Part of a small language model's weights.
Size: 14 layers, width 768, MLP 2048 SwiGLU, vocabulary 32768, 116M parameters.
Training: a variant of Muon for these matrices, 928M tokens, 7272 steps.
MLP neurons of a small language model. Each row is named by its layer, matrix (gate and up: input weights) and neuron, and shows model dimensions 256-383. Each number is 128 + 32 x the weight over its row's rms, rounded and kept within 0 to 255. Numbers have three digits each. A neuron's up and down rows have the sign that makes its largest values positive.
Before each neuron's rows, "fires on" lists the tokens most often at its 100 highest values on Wikipedia text that the model never trained on.

fires on: "by ", "of ", ", ", "in ", "on ", "to "
L4.gate1992:118138132083179116100152079174102105154079106090131127100127209081168100153174135148102121106093156103122153140143168073151105137124103123153165100143122138120170130175113149165187162086077139209124134139095130089050233082071113134105138094135122118102103149150144089100122144104100123144082147135057121138091109143108163069154119141179102104169204166066164088169101079112103108049118
L4.up1992:121161134074134117109114058103131139129184121113168120098155187130097172141118163166139146077104113116161069127133109081108124063110140083104164089128164174125108074175129151195097117107154190147129112113138151116151062091070116153180135141137120145074154142144130229112177191041161083131121102168117103137110100132096092124138191070129099083088123134122144106103127119161148160152080

fires on: "of ", "in ", "which ", "Stor", "as ", "who "
L3.gate539:145136083083091084121188142107105101141115207113168072078144109178143154105166100166134103124040107105103151059134123110040103120091094081127078136120070148110134159106106133129164132119108157126156121095130101095133230130092146114171116061113139116122099120148120101135090135123071105089119147116139072071139053117146095128121092087084163063095102103139142130132144076041109128090097
L3.up539:112169083110148144161113151130099108164110161100123118112155153122137141166127151159132103078113062144109104154165128071133063073094093125125083143124139124160142120153137138084129107128081165118125147112113139135115181068060140101181101098136183092079161128094154055200106102128147109101143129146131128176118118130103134129137161111127077120147096034116136109143130126156113132158156

fires on: "==", ".", "==="
L4.gate1258:145079147156070109128136152125163078068153178103128127139161126102163121109160074107050170123130199116158087125167133084126133104074108151170057168157094150090075117115157090155148101093098146102120134157147076140156148158137097122104075167161141136099115165114140152151151152116169147117108170089160147162164121129091098198188097084086153088097199108149111126082205138094128104093111
L4.up1258:156090132161154085111169118113132102095134136108180168130123133126136097159136104104080130102173141076122085137131136082137116124077140137170086188122072201120128172115109104143149114136130131177143158109071136151175134157090086108117098141137141118104135126118161134148161097095120099151169140093146158158158083094111154189188105078160099156133153101128146120117157157113086122103108

fires on: "==", ".", "==="
L4.gate1979:147103156150098123152121091130190133128089130115158092163155095105173127108142136092070109140197121074153112153129113068085136038105179133128107164156127105112111097154165130145099142143096198154115112120123148127211135132094123119119100183116138149097109127147138129117109108107161129072145154165181149132120127124108119162153175155175170053117138122116162111093205133163117142104091
L4.up1979:175146189191122123201134168155122095112104119170156104133148103062144118127142133131085126090197115134144099128106130099149152160104142156084085137163170188098097092136127111155118151101151158124137130097077127186184166152120148081147084108137144110089123110145087085113164080112102130101145136149160182116152192153130127151121154185125127090144145105140085082051201168125177161083108

fires on: "==", "==="
L4.gate1385:110118118114117133117186104163107169153078106066098105124134059121125124156125130155057114185135166191164126092169114127169100124123088150108114126112118108167172178150153151110111119166064075156099144109076121159179154150116127111144117100123116152136167140148133151140147113167113114074112142079111136160129165100124121111080163104143138091144127094097154114142135126118128176149172
L4.up1385:066122099178073152144109100098066120130103119168128169127137158029086100132137107143102150134121128157082139143174115092111114131048109080088133143108184177098158130154085146130101141198158114178181124135113131169116181130079169152113083149164133112113163098155122092070102121133155118076166103156163142099102187137111116123152114138110157110129140146167139158056112074153137165064124

fires on: "==", "\n\n", "\n", "==="
L4.gate571:163175162058169126170176122090122192169128151137131171075131133123107113140178142158086122093110123115143146129212078103102130133125192118150185182154116112151096097123204143180097109160135191112131165130149131153169098175168168125104157170121113135128170144141146188081145125133055158110141107113068107115165191076109155139159087135165177066150094113134087057087164183089124090135141
L4.up571:152100145151081120092148205113170100153175088217128100106119081112081140176093120128134131111124133129121158158114130135133099132112131150130143139103098159075111089067126086145145149103140095209093132144076145166109122141100089130139042132111128145030161227110145139076132127128107147131147129158123167126176122093089142133178182119103148117095135122071151136107132138107099091095172

fires on: "of ", "as ", "than ", "from ", "in ", ", "
L4.gate542:129155128123098087117124131099148093093167156109100192154104141091113120120164168173118157192126122104109072123117185078073069074136116071139190157127194165136051098149182144168120115163140156159100084086089135157088117121075161135134150163093101157092084134174114166123153100109071072098166149143113134134079184173116121114188115081214164157101130110158210140156075100109133131146141
L4.up542:062113148120133166137106114102091139139120173133192129153128151093090161146127165160145141178179115162106134123142137115089140041138151099064177174089141137147129136142091102169061113099135063139140123123136120072060153076118134146129078094105132130173127160145171070109162098091131085138224144190158138144079131145088051106115166077122092169143152115176152128159125100143128094118122

fires on: "of ", "(", "| ", ": ", "team ", "Team "
L3.gate1561:167136179131129156097110139181161169116102176154168107106098149135110127122122168127148171083107137169129133156111130136152107155101058143147093123070117118174168143150109143111090130109140113140096089154097123171126124198113120121130106102126119162173090166077089108125167124116040099141138154106157141087155115151078136123166146164130111170152153138157127184081116147166151136140129
L3.up1561:128087154194159140180122155100138133098095154128157168156114146152117140122150150070156103137100125098141138140143108163081080067133154106111102145087165138179122140159116139157174120127107139120110145116129113185157119124124118130130146066182150148135117148135123122151107128104172188135097177136101117148048133151118162129187079126173141126076121137116072111129077118096131108117129

fires on: "==", "===", "."
L4.gate223:112080125148104119094118111091143132103137175127143142125125111092139056091125166066031179148113197143125143064120138111125110168070132131124059158179156180095114102115133129142129109165134158152138136159088150175093126108096132109126098123163179154091136135139165185147151110098144054189129123129129191077136127138103071156173091088120143142153113157116139144126205143100112070093155
L4.up223:166110187154105124078161074104171128132129162170129152147162034112126153189102097069131117104116149142119110134122105150077104136057069122163093125100159119146102157117140085110093096122131140152096122106131126147146109169148084164136104076107139166121121126110130172180153132132151118176183103088155151181159156127127098229181108103075145128140154124165077062069162105169044105123176

fires on: "==", "==="
L4.gate1953:128182142092146146165141165098109136126097183156132118155151146127185074159162112169125166121185165123221043101159102122180156205140135158162130195123091116131089115061141154109142112128099116088149140139114116144174103146065152144119118084181095131133133129140180110106109090141078114108134142111145090107113146092090161141164087151119118136127174053107195153108145118124099145138078
L4.up1953:121162131161134112145147133162025180152127116177183174110099119124094160129169131180098148132129100110089127102160095174114100110110148142152125150080103156059113159102113149128069119130134076149109182174112124102186121142116112134159125145113162122096161134162163089100077110047109157156098146163162195100156169098094151125170138092133179042126098125095217147118129130064114101097112

fires on: ") ", "g", "'", "be"
L3.gate816:131129119103122115156143109163150122097095146168138159137143147114136115106135195086122126153096140095150127152089080100120160205130149085219173134174143115078111124128117150141140040176189133116131135164136097157127094131108128092090123113122126134140113148154111182139109123098186135116085189141091145109087126159156124081129105164139107162176082064224104155130137089108118202134105
L3.up816:125104096132169130078152163128066095116110120139117167181175125180126145159107102150172107124109158111065107048106175130107164131150135167106088111087161149138115110143133116098106139057100136062100074129123080027142072136171092118160134081171125144065096163153132121102126168082133076081143148153168117110150128157105138162144121124059077060132103150081105126142161135174107099111093

fires on: "/ ", "of ", "| ", "|---|---|", "mi "
L3.gate1355:141147097125164103101136164151127173134117154055128163143127164145072149099141137090095121084180187194190113201147173139108085091169130138126163086120148148145176090125156156138101147142147112102137119141161079103119190143142129165148072133140166118111133147115089123164160097163138144199122134126171098143073132118133121145154098151105127115159081118135153162148070132116178127140065
L3.up1355:129138092169093172117145139136133149162190112058100127086163163111117108082092078124070116133098101157183133076114124192092059255104187071085117108131143131132137155154141128160114190126120065111169110102090145148184153165141124129116105139089126100135144046134158149163126147160095114108136106100153109157117125153163149161115126116138087108125131165106114093074172165131077053179119

fires on: ".", "==", "==="
L4.gate1914:171080174125109108109113101109117158072104141161205133138127176064173108153149134075099160126151191103101090115099120068112109148075138168141097205140089188108144123141107110136111130143148096169147120128107095150189126150099126069134055104106133113112113148148143121100154070111187149112137122120136163128168169115063054128190139144122187126159197104130152093055185175133126129114123
L4.up1914:151083165137149109125094150115113156096127148174220122144148148089154152158140139121067156174146174119119100136108121072107116162041141150112116192161092220083073130139140083159094121137124117164159126140093112160161114127096109101173070130098157088100142170130139136116133073119142133128147115128166148088145166113084090114244122153097210135157181113131122047081207179127092126100136

fires on: "-", "in", "and ", "to ", "/", "'"
L3.gate1522:211141090098159176130105160162069112188149133136146187118178073110105147118123139164094087129179130127167138122134102137072191115128202146104128129132109092138077164165087157179094141156140109179105104136157047144116093141104117182129104147168160133140131105173187124128146164104183167198154121169134105088137101087126100159090129117122150127125137195155099128121202084099122157105122
L3.up1522:083126118179161128095095161155084097167137142127131078144154102153167173179114152170148149089054064108127117102116091103102127145135105125111157115083128080121120090112136107155127117101134083090105142136149129102098096110132128111187159111138085120137167106124114137148106181091101103085122185167117128165126079126151170112066101138127198119120150171082079103092206116106148131144192

fires on: "| ", "of ", ": ", "either "
L3.gate1393:153147117128132127128147130127119186129130130099142125157168093153131072084123133151079113128121124149160142087079202162133091141130116143081170142093135111115159178163096178177084088098132153125159121133100161151130155117112153151174130132095183112181157134110088133131124143102166084165119183098138046105142143115097090181171101092123152065173152157225072110153115149127211143141166
L3.up1393:105141137161125134120140050108138113113152152155041139154154128102121107097151141115181131115125089139104087157101126160102181125074150137111160108153191184151124185148123138136129141104174054176139217093109115194149122127053159130116129082161164154133117096123151150153089071145165144135102156170157042127133097138065072163145080118152140086144139194151142165116143188098125114139123

fires on: "-", "'", "sch", "tically "
L3.gate1654:127133103100148128151146149148187135199139141154150098137175143124147165144154201166144127143116147040171116105109107124142151098139115083065090080124174120142147120109129125128149162091112087140126174130160098074156094120166120106109134063178160140091099094144168093131110098099155122123086108115107130141098138069104184167154100129113139137152114173163113118116156162145182091171170
L3.up1654:121067178142125128160113208151112156164155188148099103077119144110141123153135126160153155089110132081130160137102101105121145114161110093136122140106106108202110080121089131118104069087169141088094035147121111118152126159199144160150141128127162162161162112101149157200131142090100110115120137184130068151095144095124162177165116172144120173069169146120115136103099159135226149076161

fires on: "==", "==="
L4.gate1181:122147143160105132106128124081116111058152141134077114122139110110165078101106173079110146142158156125068188086147133147109117131029124171104128152127092145168110134142119166126132028133148115167105207131115132172096102109098152094125094137166163146168132142179059098087183171114183091018125187193115161090136171140095098115233095121119134136166165123110156095044161124092110100140069
L4.up1181:159115096147147086097188141112088106099078149117161150164102105093140066168106106104051075099146209118142056144125078096120097154115128158122151110127159124143153122186095144139173204112144119079173171103134138118106161153132127115153115155137114135136114129109199181215219098150157131116134164107116116126114169135075124140155111076063115181136115114116102118168164121161103139156157

fires on: "==", "\n", "===", "."
L4.gate336:120087107157112116107147160124131053062152191145146132161159138128158099154172106140087103095153121176166064114105141067079129171076086157130069102105062145091066154120116104125148127077087102127129133150128121143175085117101117150077130167138132094116148109125115154163126161137100126143083174122142079118176118134116117176228110119087120144099161095162116150073133211029123117084138
L4.up336:163102120167074096116176170129132099088124138102178150147119095113148108137135115128089149110126142077161063159088135140102119109113101140175078150159086159143123184123099096143169143142135112173093139109090110156159133179055066138094134123122144123101158135141160147103204063141128076134108139061162121159158085147086161226139092100123154137126174129177146099139137126086096143133133

fires on: "==", ".", "==="
L3.gate1580:143117122141099086121150143125141115114123181088203160121139128108109126146120132080099107119126162121158073171130184047092058152103129144163106176100072145090110127115090079145146115144125096194131198112083127161193109148099067102129049190141143157076130157133116163185153102105139166142160153131121170188152123111114130212208108123128112161108182105166169126104148098149071116109139
L3.up1580:105129140129092116157103143134159120120151152147153130178173127099194138156179130085000114146135166112168100159103131077100139099093096145153049136153055120098103123082101124132139078127047112130133142127098076155155118103114053118153127148127171126124146133135112151163142137109137123148115144127177131131160125115094145197212117089115171148063177083191091142088120172089104126125106

fires on: "==", ".", "==="
L4.gate721:163157178070150060112200135105068151152092197175164126113179152087095132175113112142082171153175118152135102139160068137153143177059154159121115149152155181128107108132201072162135056184115128105122155158136098105138105166026161098165150131154089175083112159122061165095166089101076116099189125117130193112101208142042140147196151093155163161113083117143110127083183142140109161147085
L4.up721:170120154074209083133168128104079129106089174162145192118139145114098169110157095159113106120140143130153101173155062177107137117101145187120170198170150178080085081177126125130142104190155096176175138191092114185141101113076120087137103136130164097099135149063107151124132104127091154104140158116150192075100147154112126130160170124117193160129094122171148097103175180164112102138083

fires on: ".", "==", "\n", "==="
L4.gate1762:147109139173118110097117186110183146092120113141128117097109105131098100085128152132149134080128173190089126076112127062124051073073115102112139146117119125119145172173114102130126113079088092142105158125123135163190140168150079153148094134146075068123122122176033209131177110104186136131143113159121138117145143184195102216198169080131154041160179125097127085052137111156080182124124
L4.up1762:133085117141111109166129133089120149106177127155164091161146072120181095134120152094094146121177168074123146126093146124101141158114091194127093121184094163114070101089170144134108184188141079149183095104133138136132107069131137130133094173144139117057206128100173097148141121146192128141153119070105161123141112111143171140165087155135141132190166069147093108171122152079078125127107